{"num_hidden_layers": 15, "hidden_size": 192, "num_attention_heads": 2, "num_key_value_heads": 2, "qk_norm": false, "init_std_o": 0.0066, "init_std_down": 0.0066, "optimizer": "adamw", "learning_rate": 0.00181, "lr_mult_o": 0.847, "max_grad_norm": 1.0, "warmup_steps": 211, "max_seq_len": 256, "max_steps": 13248}
MLP neurons of a small language model. Each row is named by its layer, matrix (up: input weights; down: output weights) and neuron, and shows model dimensions 0-191. Each number is 500 + 40 x the weight over its row's rms, rounded and kept within 0 to 999. Numbers have three digits each.
Before each neuron's rows, "fires on" lists the tokens most often at its 100 highest values on Wikipedia text that the model never trained on; "fires before" lists the tokens most often just after its 100 highest values on Wikipedia text that the model never trained on.

fires on: " |", "\n"
fires before: "\n", " ", "-"
L3.up106:569443548404545499529460446511498497548457533513512502575436475509487448531519594540486530477574476488553533508531528523494436438454500527506434472400455491488488500503421602442485534537551454506494488467485577522533569497477552510466473540482521449564555578509547517518496496473437422468532461506548483575499489510470482511455489561491567480504542596591535459537529553443527460502534508554504507482521506485464515525436465499468562541466463486476449587492554508551503494490568506523512526513446496493562521513507542485501474507546554502517531488531529430470501489510517455494
L3.down106:540424502531478481541509489537482501484570513533446526477500506533499468471507508508570503467463538488457543500497506441446479465475572488512545492479454500468473499415486538541485465468486555503590402550480451570534446490524484536548487456521506486453515573506438553572445427558591526482462469541472467504502486564463442494453559425520496488515515495466513530434457537544481536524567535530515498475575490508493490486483508551523485569501508480445507516535444546427585624501487505451530515535555485538438506434510570512547484491481443548442449483529488554509546542456512460519

fires on: "\"", " video"
fires before: " |", " was", " (", ":", " is"
L11.up368:522451567516510459508532469391489448525477555511498484520502466584449452510481533527448506547518511515462485476445540481580520465511516572556388426546515530500512484490459462558416468480458508465545550492550604411564514508455457545532488472475498485466538511467455483516471437471484478495504503495498495522509546556551458554544461560398471479526473497482495458499455497449436554480529532574500529445486491481568498489464531471462407509514528521476558583562507456518534506532507481494522477489509456466490479435493519488586542497506565523516486502443515461493550481533535582471
L11.down368:554558558465524529469510529488532519460533476581527572506538512439479493467560492585532470505450473564566484483519497525434564503487529534479493464500448532568515519574475525446477458488427506510576579474415523513492485555502551431505434475497542550480546470442446461473559507516493523493449489483548532454503522510561489459498485484480471511600491498438440438470518493474459477532397493490542532445561509493474480497517556492470453522518548461475462548529494439471471502492531542467465496478548509401526469540526551458435430492481401539477470493510434495489525508537563539502

fires on: " ", " |", " \"", " than", " -", " —"
fires before: " |", "\n", ";"
L8.up138:534482544431465475409482523508514536486489431450505494470492486541539479534524534503492507546462571519495470481458486490461440502530509452528423497435543502429538554482515444485468500484573525451481522506565480477447530476516488435528515522496503440463449478546500531496511507489426447489464497496529494465514431520500466495420440528601545435539514496560498549526528466490484546502472567481490525537489518445453523494531476472437504593445506367475500554556473534471500554469474543486494514512492494506508527531423486530548510499491507571489550591548607447412440524487467487430
L8.down138:482505389583507475468565577517553499518469490534599524448512443494493537448479480534500463501479505470480537515485505457518513523455550514553498456514506477448440480506476491494484509549464489528490579458514420511456471476471517496613502481474532465553522523437501478523494500526503520452484520510566557519568441445522551530487472565431531501522460437462506496476459554479545522466497551477517479498575522507549457576533462517499516536475486477451498414476448572513505520496412442462440545518563524513479524642446478526499515517389505523500572492479502467516496490480509469447

fires on: " —", " –"
fires before: " |", ";"
L2.up654:484480430492444496465448501487501492545509491501430487556507535461489515485499507512456493480498495531608435501503540534532505496517416455519426533509551508420524595482476471470497489492492519546514490466537494527455536454472447481459547503470457433495474487527512504470467495504533448531494542446470452516465495474544515550510400507533461507503485506539520513513486444578501455510449506540435513580466503498529523468585515566499496546471462440495528524530526497568494520512468546499552593428392470530507577524543514550630500498494525544548541475494623488488544576527445487478
L2.down654:521446487480515470449435508537551464466530438458507463463516500519511465471501509475427504476513546505449520430559577427518433535467499490528513545482536556457562563511487502580429520481454602501462545499489436523523505501521518484550484536446467435461501491515431434408502487543519551511500496427528492586536471528513521513516406437556502501507460408509466483518524457546486526479577555585552502525505457554528486474520494512465471474501570459463564544514472510463512486531474473511466511494567509534466522546473454542520455452501438496471535542453504524444561525500535570432

fires on: ":", " place", ";", " –", " -", " —"
fires before: " |", "-", "30"
L2.up754:462517462505488492433545517471503504500531473484482428501502427472531481488567493477462553493511492531548490434482537505515491480491444440526517474503528494493548630578508514498452489586526448421492470462464490520453497511439463362528519518498498545429409546489497563480494497456476478526460498514459475484519513551562510560521491546498497486504460442497482585504486518490472514592475441541470464576512477496538494457589480511528463551543519511457525450537529501498459526566518503524544520483417558578520559527517513514555550508487533572495541443397493492472422517474472484499
L2.down754:448494482531492459457475471480555478561569457489391443416504478528460548443483510476494487519536543581544474459530510533479552487526545496524553478554500491458446498542479523519427479532495534469556512472552493577467460484470443450557465490466482467475489485496509479539552456588552465518514478475460477526485492523552510530482451412524528459493515415533421514518509505534472547540526510544448484534605475437527504451570487507504418458549491408546556526488483554510522526532464462527552515489508483526499467572535443480563475527545460583480551454486510528497481535443513563456

fires on: " |", ",", " –", " 1;", " 0", " 1"
fires before: "\n", " |", " —", " –", " 0", " 1;"
L3.up196:459513443533519485483464458527484440561489449498564499556532460475450498533439487500466498541506497502644498613487531527447478527530458518477508488507517482407459479442493502473506555580551472473519539485533516470435531518503451466513529542514507523533509491478558548499562437519490522499482560523542440496478502438498536558491466531505455498474491478518478500517472579521527493499559518560434489564487498443489506466556464481438526493422395450437464494532523503569494531434521518492531584474508498452484559480488543494513447491493512543622487489559527447482535583468508439524
L3.down196:556511613542500471493558452471483479563527470516461500462501464519472524459466511496426522555544452564500519513526486468490533489448597490442578532502525536444481564521497458514515417472488544452565530514476529532453480492486478532556473425521514524516535484500499517504510514478481529542473487504472466496516486553522465581487464499392565469486468443494427569448500545491427557534512504428589565576558489500463499467519468464508458474432470524489483554477462594506500439466558546595462474476536441562486499472514515494501481500454443490514484576516516463492506492427471499533

fires on: " |", " —", " ", "\n"
fires before: " |", " ", " 1", " 2"
L8.up684:481563545499519465477445454537494452595458537575554465462543496478448481555475515567455487467542511561517505488547518495543459483519502532509509515482447507426519529546405544475460523477465453514543495472536515527449511473468472439456504549483514461519520511462578535507609498549478456524518542497569488533542533499504515553486494470535503525476487506551525485501503487459543468491510475550425429490491458463507580538466454525477551547429485430503437510514511522594519471410522505531508598487451508501476503532574517450517460406503524476575471446562480427543501566465479456481
L8.down684:517517521474503532510510435511514501496496541505477482481452510515538461510443521483494536439530431442491506476571467521550446541478571489515517524510445541581547662471471436530472494569464536448430446502494443509570495441523519499518418535480506535563476492469478535563509497485560523541545481511461488523588523504541489438507446501534519457472496500474482485482520566482461497482547528488601577480519440489467436519509487522558460467504479479528470494519542509412522440470445458569457420534517491544417593506517489478554484512476513484459472517533447548548489474517544476454

fires on: ",", " Stadium", " –", " Attendance"
fires before: " |", ")", ",", " Rand"
L2.up580:436534482580437501566529496437471467487523430480424526508501420478499533497514499513562530502467435516613506478525546519540505507515430379540496479503470525489522571532473513540445461509529469501485512450466487527425521550450441455500484462530468529489402456474579588465557432506453533521487555493464482518463527473503500472502504483475485453516459461481486514515459506477542581481503456540438527502508515517500512459569499518523370540426510530511489502570568506561580522497518494489547543488457503506518566499526486528529491532533484578586514522499518514496529519476482516429
L2.down580:495553483516530482481557588511502401469473511496471443454503444527540499452473518510491498463511479550496534509502523482562431566534519486592501536591484485453470462537496471554503449466507493476464486481569504561463411517528497539518559445514512561436483421502538513430523472532560477504490542491422588431483484471484524530538510532503503483511430479478525446494537605493467546490478574427441520577532468493502501414524489508491485436488432512460541458492554484516509472524576508533569459456547476477528539519524424465490413502553444534485488507517472489520517531453467514517

fires on: "|", " |", " November", " 4", " 5"
fires before: ".", " 1", " 4", " 5", " 2", " 3."
L11.up150:534489453452527481489515542518467486490543575492549466539496499547495469494481504500493482503463501466552547502457478589537542466486556438544491492541539546550483491466484398461507433496556471470511453458493504540499559523432489508523493558556435491485433506512495466515377526465495452491508510493475525502522429471487492499522490514416492558506522510491442555541507407462514465550532459467533491499532492538527515523491454449449530512478561417531514445539592405509517495504497500567544484525579560538531523444405509432461554522472515465550485500579561583502498549525481545549
L11.down150:525559492553504298506467545555548430464448459532518583572513474496508544493452496491485509528499525466487546541435478502505476504478525480505488523468538458464422532457492515518515465561537473506572501507514513562469474459498560478514540496559493430469513499578521444511510522511562527534511508410517517465413521567482506487473517469485517459502503466423530509587529485501563479447558408554508500431474481483513461463524492431530497507473500476454461431495532464516471528479453483551536495488516511466440473536566528535487529505492514559537525471497552499528494567486569496437

fires on: " —", " -", " as", " |"
fires before: " |", "-", " not", ";", " "
L10.up146:538471429436474484445550504478497506453523505496558448526452488539506497570529465543522508542465432483507499486458498453530486542507487449456508527452475495415531595555525529483490486505492477478465555465537489458417491486494552490527509481449520466527436542532482525514476554509367435493512470514519506517505451516531424489530491534541447462502467486521476574536465496532417557531485522520475546496519551539517492439505434454514469585487452535449560514599480549522513514478531530528499517448544425444486587512434541504558409457548493525504549549510533480478501508547441488410
L10.down146:489496504533526504472534501603511528479523542522528453425508521463509470491479480499513488511458537494548466549505548494398536454508498507491533509575524567502525465482492518511486545491476468551448595503461489476479508511477519479495565456521510500471537511457459471435460511480441455442433519528439492454601496481511538506531449580431485489506521496447557460493440571465546485505512437477531458507506608522489477467552512497506542467494531426538530415467460581511504459458475451538458517545584510442446483613619507505503552519443486457531571449486515504522482520492506512537

fires on: " |", " 1;", " qualification", " 2;"
fires before: "\n", " |", " 1;", " ", " 1"
L3.up503:456535480557531479520453495490469501513494512537468506501515540505432479597512475500471526496449485579614515540519460581514448512465482494500553468467475516404506521523495494457578568623525429505498550504466568516496530465452462470504557527499512499555435523523488538507577451470440460526539475513503483529479513466495495546468504570461520513507527500517481523512468500505492487500488491484433478594509447456497497467533511461429526486427527504515397496495494491577533483462589559549530487537431479488531558478467472466551479494498585494581494464535500421502501583431457479513
L3.down503:585494544464518467463561577463455553517531452508510580476506452469495473533468500494535504584553466523418511551524448486509536523481574508490507503499477488467516552517496501546499454550490498417587533504519521603458486481513490442541496431473475473556500432550432539537492526601560518522489427476557547483497488475458460500507471505468476471462521537564509542471495488548435491487549495502494518538567450500490492390555451426494480447440469482512486533467444533610534490486438502506453511444500441474468491422496567499484492495443503511516538514536482510459476546463478532549

fires on: "'", "-", "–", "–19", " and", "/"
fires before: "s", "H"
L5.up144:576518490509514491470506452478485523511456464418481450481506427534480467491566464471514427474615484545483460476507516491458507463512521495462443443460503449491487515473510537495517585509528472492452497483556501502524529446432504504468564482461530448426457547488513487475580529444500534476470453576515598514500539602482501580473441455460528485462563483523537519538538512511499607528494511546513515499563555495571515521487530400467530512456511456519455531482520465457494463519454562434510475475455478422494541501519576411501506490512502517504481517516520526554485402482444484458
L5.down144:498578499451568519534489542433511493479500516495478483467517537498622423462507515459493506490448496423462518441442488485581550474536445526480535519503489483486512510600522478501444528481478545496576495544527542499557483475485466434477497451473489560534536480509492506468432478572448601518462602484513523423509488511525473443493502511560587493497469529488464516595587447488503492501465515575464507538519545520490504523512491545449517483501448527516491515448456454506535466435502460539558503521450445507538525483515393482449432498512516448498523520486484444499515579469515530431

fires on: "'", " ===", "===", "’", "\n"
fires before: "s", "\n"
L3.up11:582496528520594489454501530422459520574504528528493478527494462462496474491539531450528576547537487541504421523443507448467549392434477471433538452520543478486465487493522545459464544534462423588479512426525540421425575492439521496489524461457552569452497507541502478470541510507463509509522466512565511461509477488504536527440470523415555466527530550433524471542429489492512538570514548491489476467526506446539470560465564405491528566505479517498488539516498461469519521507496531495475464479540507530534477502498553454536532462514455517523480490515545508522537426550482412506
L3.down11:421552545530478505507584434486514497524455573458478536518482459544566455517455496586502455517478499505593526475486459539493557465553509527492534458546544512564466487548483543515474545476522541508566480485473492542525468481478485617475566434514495477503572479496401518503432445523458543483458528460504509520501480516508460541364426533406500563507462458467409447486467527499565452510518470524490559493497447531478504570467473562516510503489508470470497492457480519455541476538488505487548481554545478526477558526556490476481481514489483491516424470515562516485481465482556427492

fires on: " 0", " ", " |", " PM", " 1"
fires before: " |", ";", "."
L8.up215:516469608590494455450492529548495520521475474451510449487508439474498538532467522549574486549472556538559536552508505544541512456459519492523553504540519481461554457528466409453486474566543534519545407500505511483523529527479480457437508499486480436482469511539525542548531400467469421549561528493478438554548493509503486572550550547513477514446590430488510500506518522509493464510622448565509501502545483467553476476520435506520529494421505523529453539509522515567571503440488522513529507487523539469464536482537473487571457489461510500552516444504467426513454457489521487461
L8.down215:494571514523493614535511552594418521527438544527507492512457478525491540486390580510528499489425518521536553527488498537550502540502537518507488493541441443483440537522542414549548471601560486435514418530464488460472517448491494459468487464502563535432436406483475516549488544489479460556479516485445467482527492495528541535596499531495459510477500471416507436457484475503454501428515527479578474493535480490463485447463464549514442530479493571541493516487541490455532486571457499487543459507526537560506515469508518530519484542452507535499427491518437523483496469492492517489

fires on: " |"
fires before: "\n", " 1", " 0", " ", " —"
L2.up612:489511473429486475513406480466453508557412559503536588546471536479474469498493529532437524491467486501610491525528478484619445503475470466501417522406486489484537461520446568436534534577537407493480472504466528478499505519496499500497481506483537433508526523527552578483528510442472535592514482492486469542455509504462550487484524590467524459548503554565549463494537487441525463462503504469511487510471471503514504496480455505490499562429506476457475542505547531471522508500566506498550533485437507482530539512513519524541434512567562522580495501533488477416494520584437470555
L2.down612:488451491487490432564554509457445493449550560513463460474517520559561467520491525485596536482449534483412459420566456503480429486464548466529485513456438530548490483494501469525509467456531510559562434553478445520491493454535486502512462473600507449532523555512541501544399446522549459460457455472459513453525497510468447460432556520500518468502546476511593605541512490543476554541511498495537459446529523521497536493522541563507499542494472485401518488492497523425524551503464479460531505541499498573520479523458520483493545566530505546446454513543478511508513469482423488551

fires on: " 0", " and", " |", " 3", " 2"
fires before: " |", " 0", " temp"
L8.up351:518484553533467486550524494480454475559492408497507438498504462561418493499468519457598518499515522546548465543473505502497581554443484546491548584462505473411497476566507489407444499563494526521551431488512541507488569500482498507423576466516558538464520510528519548477498452525421505469497525470466490518529544499485454504517512500516552516538538531486465490519564457559496525467491484544516427546608476453436494387498477547502486452481463549526452450475542523499519522464434505469553512519451521451548524511452516485515446455512470490497541514547468438512544481556507434567
L8.down351:507563526447526525467507525480457448417532470473541480499472532473542429450511530520476513470516457528502580455559508513599467513504442484495514466580549542516478560507576481504537468502528480464429477549488528458566454545470468524548461562510433445536476450485507469547493503455494516520586485498463562507495478530445548470511508471497470492521420501533431436421455474416485500516511543453475502550487495479482496496576584413567549554455437448458585460503528532459519483491498522538533530536505539558435529524477452490456458474470525467516471457495535554544528526553488536454

fires on: "\n", " the", " —", " ", " –", " 1"
fires before: " |", "|"
L9.up378:480545503483530481457518451523523516512464458530600486508482440456547506561492537554533500525550454520588452503516441560486528455402482502501518570534462435547467484550510470518533473553495553479559515502534524553505582475495522515463477511542497454508473457516561479501421507483508508494500483499533470483529527443517532574484454482465576504490537509482506490512484421507448491508476541555520469454564528499501507475500528509385559551448452417507433561502575488529510432427439474523507548472505503476407526529559474443498467459526512558529529497555514436450541583448480452475
L9.down378:511493557532539558465500569527537539575490544474512512403446485545542436416449565503470517437488441490498521482505520544501538525525450517479578509561434483536452548516511482562537413512537575436459437472537477412467472491507441473585499496519522524512494455510492475578469507502531447538526469481512529529515494519466532426454507411525494498533512513478469510460523495470432483413493468488507568466487506597480494492520536471550451559437488477521558560486472494485424516520506523579522477453502557478443510464513534503413525534475551523472453486524475553524491481479432492481

fires on: " 3", " 4", " 5", " 1", " Total", " 6"
fires before: " |"
L5.up565:482514422532512481477517530512489489481482444422504493585487443547468566559470537554449538532451406517571509511551521477541500502470461463474539560481525438456485486545472495441452486549496567498514482453543525547390545482481487448568438480511561485401461415504524477514488566503480434588560486466560464519465471505514492517456512539587523498483546521465461561517485456566549539460530519555480466503533504536517513486617491505511498522462474509518455462597565457507474502535472539503535469519488455487510513518534477477493493492498473491567542472509544467476453545427477530493
L5.down565:499522442516499535509523522515506451492486495489558576570507555523506467523473520492498469471470406439449449492513506529604519477488537516517555572491505530445497497572507508458523460494471486504548569447536543420478487578465405488531437530551519531529502441476534473468492520513517526441520470516480536434506483479492499546489554440385485514515465504533505438514514496539445562505413509475527498525560462463487482531505498559561479508544515486479510480486558524469462573510437476532575392527499477487526589458487547455541449478465396515514484561530426441482502532502460477491

fires on: " ", " 0", " D"
fires before: " |"
L3.up86:468510500527412453456498469491528545524568511398517512502465485491562508462509540540531579525486539513520518422494503433516522487546479523533454542480559526449558463509485506464516490595493520458480482471468491500484505512485520442543490444552461553514445578536545447492482505531473434558561539437474522506518478471521449498520453563535467524494574438572480536507512496500529443487468432504496458481500523556470492469620367486484505486439470506490538535550600458584528505492480466523487527499500458503511540539426470508509504525536467557468586478558476486449445489465523487535
L3.down86:524446571498569501465557499456443506526437507426551521510533467489454494545493501501476470456523494501593497482462476528500517611537474466532494499405493506547544472543507461504535524518489453524438494509426452519607510547413539556501512455491455499455471457468470617497511461477475494435454520529488451540461504507484481557508504544459529489536519540493536499544523564468454476480543555463501540460449495457522469561456496504435540447483424608518489481468496520499544480583527504464461571542565475490501530528528481521462568488407507523468513472463459530472489462440526525486

fires on: " 0", " 3", ".", " 7"
fires before: " |"
L12.up570:354440479484434477449584442470496468576515483568496488462527459512486536472495499534503519490511515504600471433469521565494530513519493521552537508468543496532490522532476510492454506579463480439470535474481524471428544500438499368489466453563532538445429509497528565521513548491492420529498487488485471450545518501554562546475447532474491541545512490479499481496512543450516508539461454471511512496515504553537502496553449510560423546560488514423523463521531518546510511554531505486505543488458487550558490519498451455504491493495556558478548413449468510538430495492432459451
L12.down570:463565465455553516504516470570487551516502435424474520508462476522501514413503474516531525477526518453485495463507500419534528490487486537550496510485499516505536582526492478411477490533513441461379477461509469469482529560459515394593450489478494515513484490491487555484435500503504411521498505512489514523545510499531517530545483517528431494489533461550461539449475491518465533527458512549513488560558425469493411438574509509511426510574573480420497443566578537537534465549444555482522453555568492524485491504484538501506511561515572560480549516440433525513491488487524493483

fires on: " |", " 0", ";", " 2"
fires before: " |", " 0", " 4", " 3", " 5"
L8.up525:509436467493462474536480443508503539615506485498528515519476479463446481485583495521561417514505592555543499521516521488476512480519441482470526437463582480462454391487478539461540510537552442513486508527485543506407528582502465498468546468492484524440498507536509571528497490506492434533485526448495510470459518552494462550460513568541507549551506541539447530500488493516427491493467474504412456500491499521520468444496515498466496521508516489409500530472517479571530577573564527469513533523491503474560500515428508568448451530536514619501527512504563466477484493501443551585
L8.down525:511535497484462453561492512470460486473502547552432553510454504567526473455486502494463586463560464484574556445500443566532444514451519472484489518553523532552562583483585511493503535522566514518451466477503460515592481532488516524521433561542524488544494492483435482487495484491470534497488443524470488537473464562527526410502488494449464442542498542475502501418519511462555461465515547419547570485485557496469477536469502448543523533531474497552551487469583468415501459496428496481466447531545498502396550531461489434557530564530519548483445516453487480493502436503532482473

fires on: " |", ".", " C"
fires before: " |", " 1", ".", " \"", "\n", " "
L12.up493:478454484462456473511459514433436488539481485546488509540498512509437431435510510503502502521511478452506563460510361551566500475450542479499538444443539507500536500537479514501463498506489499526502461477496538529481535475385476469505490526509536618502510499521424539526475477500459479469548508503484520584503558521481527470480426481460454483545584529526502549535480440441512511560489478532511479602614522469517525533498442440485481525453509437480485570541539487522531446539510484525506547546454469485465539434433556462536454517563527561502488502508601506461468545517533534493
L12.down493:441479507478447376497472483499505537545477522498512456518494494519521495510522520501535429579515472494488553476493532465561434462472523458538538513465485521458513543470470536500486538542533525504625497511563496495462465475461571476505513497454449492543440515539505448512423481493462461585518492492578581495460483513417461505507463511487514419534574467478517528650543497545530477539549466526561490540593496472486487423555449502522486499423492497465478493541523525487553561504500482549539505451469448467442509435464512488473461484512480586485510524527523453488441458518551507525

fires on: "'", "/", "===", " ===", "("
fires before: "s", "\n", "game"
L5.up451:539544462519496475450456465434436404511498515472569469507507434524494473500511488412510558567485474497505505495412483476553485487446434518472538474508549490462478491509484468446525529503494511492489472550545516490494551447436541448490477498452535506449481523483541488483529465495506506513561448437503538455502526534482548567462478489475627469523525489521450521546544517581538532482445524546467455605500527474536495460543508422461533549402519544494465587505486495459484479533519589453499453529550493555588467543493565471497503540494498455545536484536579463526480492465441437520
L5.down451:549530500501586500509499510486471471541461553475471481519505471497536536463506515505533496486500420510461514536491543559494538417495495493420553549506503492562496454458447518506502505518453535510584475496495434605526436504491517522471599525469530417492586518565457459522485451531525472546520446357558478515447458496492493519482447560501548497530519513517475488474504453524486492440542477558463498497487436544459507542567461538503489438457509459433435487553475522541537458454461499469469493569458493520512492478459544594480422587444552491509533521445518486476520545471545493508

fires on: " U", " No", " each", " Gu", " D", " Ret"
fires before: " |", ";", ".", " overall", "el"
L3.up373:478470470555489490508443510498508565505522476507542505509455533488493501547526542530475493557540533566529480542490483470451517450474483508451527541420492497419564522473464558465550579553548480446472486537512528470484517491501505439486472550451477505530477497528465513468515503454509541580487492480542495495474446487467405541500485511454538522477597452521555478512440541561528510521497445543456519565506479461513497549627471441520401541479509490538537508551573419552504484475462567525476520511445442371478501488518508473514506494529455546541548489537526415430550559470520493542
L3.down373:492537574443496539497522509544503438514479483394423451462524468474440483517381529530515464535486514493530566452511493560495534479518563460528500438563505541529474585502526454546502478460470545422520489490517528532493554517408456480572429468510525425416522519536503561496510495486512441509573535405451479569472526496482581524528462462506497535444477523539454500453486431521475506457453536519528519505497472495513479501561455474493481539461533534513501448471474512578463438550524557506452535474484515550500548448534490490444510484496504501510554575522479551564516481514463495423

fires on: " 0", " 1"
fires before: " |", "\n", " (0)"
L2.up720:533549534511467470444535481517544501505576458518521452493504503461533514557458483528520595565428498547590457586501426468520439534519437505494446442447573530451506535496503507430515491532507472471474492524467492477424480427517504499501580513435442544518491532530523492491475486492497467512503550537548471523467478484542499526465392543471453440522523502499511544510463459502466459468517463542443438486522533527479482480574491503467499535412394500530483535506522439474512531520491478454511551372488499518492560498472493552541527480534488503585560456535522486501527516427409491513
L2.down720:544528579462513470426584467484495510512557493525510443479492420481542519485502487513475539590485548577512472482474512570488485475527497493506466469488522546504453527550507500552524590565490523529506503518470550522472475425502577484491565484406498504489592525489509476588464499463472444446464483548532461555462430558545503521459484518458578477458605474508564553546516508431478433512525541482510478478472479497509501510451517597481496467501550517458493519498446522432544518447554460480420502489485470516498395507494500522490525499541469474577501448482490518419526483476522552481

fires on: " —", " –", " 3", " 0", " 4"
fires before: " |", ";"
L9.up585:493475467524504458439449555540503480486501448469532441496492431501538508569486512531560527497505517561541461515503516488474551452468524478541529534450497515411380552473496466475474525541556560451500490492494526523451521485480448453440520449447463490484437541484556529495485460478383447564488527463477470588502517470519544520499427546521478518492537485525531552500489476515454494513530496519483456545508511536482500584593425531493508484439523449494427532516564540566502538449433516537489566448550493489486597524484473479507458446499566527583531512517551444476508586475483487498
L9.down585:486524488561540577492509502542514561511510508526514537453404417509505495501450463493478465487481553548517442508549514472502536442534471491503575491445482465441433518555463475511538461481555535468461530466490436454521493511509496472548538512536530491463490511443493484531514528534441485417498462541445385530590503524560474512420487520401534541564506526488452427494447527540433482490485460484507467506543520546470505529551468496517504556473457530494503480423521591498529535543436528440414569482504515493447568579515525527460507451477518480597558473500500496498513499473471555499

fires on: "'", " |", " /"
fires before: ",", "\n", " ("
L8.up564:488450527489465455514406462545492394495558479492464512545528484482485520477518507432444483580463522468563479483492457484557506522559510483545467434485534422492565515481458542565504522480486469470513486508522484551506470458525481448457505463517431412512532490535466548538480471530545395505499466537516437479450529518518489458511435481504535482516489457588492492524495488533470463521491492557504498480505557523580495463510455501526568546439505510445474512585511458588468532534492531525496528532419529490579498468548553540512557517593580503472417476552510502538523518532443543576
L8.down564:452541518450520416546467477479516473488503460525467507456547547420475473533511527477494477526538478501520508522501470521490486516490480429509577487569578552505476558529484524447486433498477557531502508563480481566527465469477424533490384459423465542509515513472446516479564466539523546558552502484500440480432482516547517413483564505466543467505436526518455480479468467516451450479478539546547513518467513502539525502476512510546422608503572520571450536549516431424497535511509564510425490542482542489580496456543523488457553456523441507497456577469459493544504539485478525514

fires on: "\"", ")", " \"", " Year", " Synonyms"
fires before: " |", ":"
L5.up664:492456542445438488508531507387465420424528567479489459513465477492448473504496495493457514512484465570493520555465477424512502441500448520509444480505474503546542526548474490469458513505489523537495493479505559526488527491487498493540513522433471447472440431539426491471430455462550489534558505524439492481513536508534521554544478544470416548479524455510566522565530482489473518552530525557533455521542560528504483499490493413529427587483535546537500564548607471500524562595520486521554443472545509540553449490523510468534522586510488518510480459426523585521469493470472533503
L5.down664:481517482534543607502455477559565498478442467521499541469504542507480543461450492520511487494514541476513433550497518575524476497442494510526577479556526483433484440536493491496517502519469500397485553503489478467479481492576505454481512447570497555547496510496410451522521539517547500509507444551495460496480478491523528469507477438571568520500428548494450526415465494524545560486482530514527503548495514467482487490507566493498509467495480429430455414533534541528452498482523462509407455514482478477493614465615534436465503482505478537534523550458488413482493536604524464481

fires on: " =", "(", "===", " ==="
fires before: "\n", "s"
L2.up731:568432543489538470543556509446400416519519516480486481535505478528526479466579526487514548571475477464515494525405514475512569465543514517524464502438563482494476485499509539580448463525524477592445464563509462474505453512513564450457537431524544496478469497482442574470526446590444533486509574443552502474481494566518482491439503468431483442560505540438526526539526447539510533488504499460501484461455514522506494561483471442433444574431436549475502516512481520470484472514478552468435473509502498593561460515491553512492534537502466480486487468525512472567527489552474510512
L2.down731:520557458526492471517568478516493468497454438438506520435504395510516493500485511536522499463530457491461600505409444455571572511593440476533494546500589471548504478511502500575504494526536513537499540491495520467551466527483472503522622454540499500493526486446429472484470512567491556548463464472545577462460502525475466544518491498417499537513532537460480489561491516538540503553507488476374518532488430510575510541476520482461466505469546489479520480478473546481481466496449509508468474458599464475517504456467514498495507507464481467504526461491518454569446497516559520389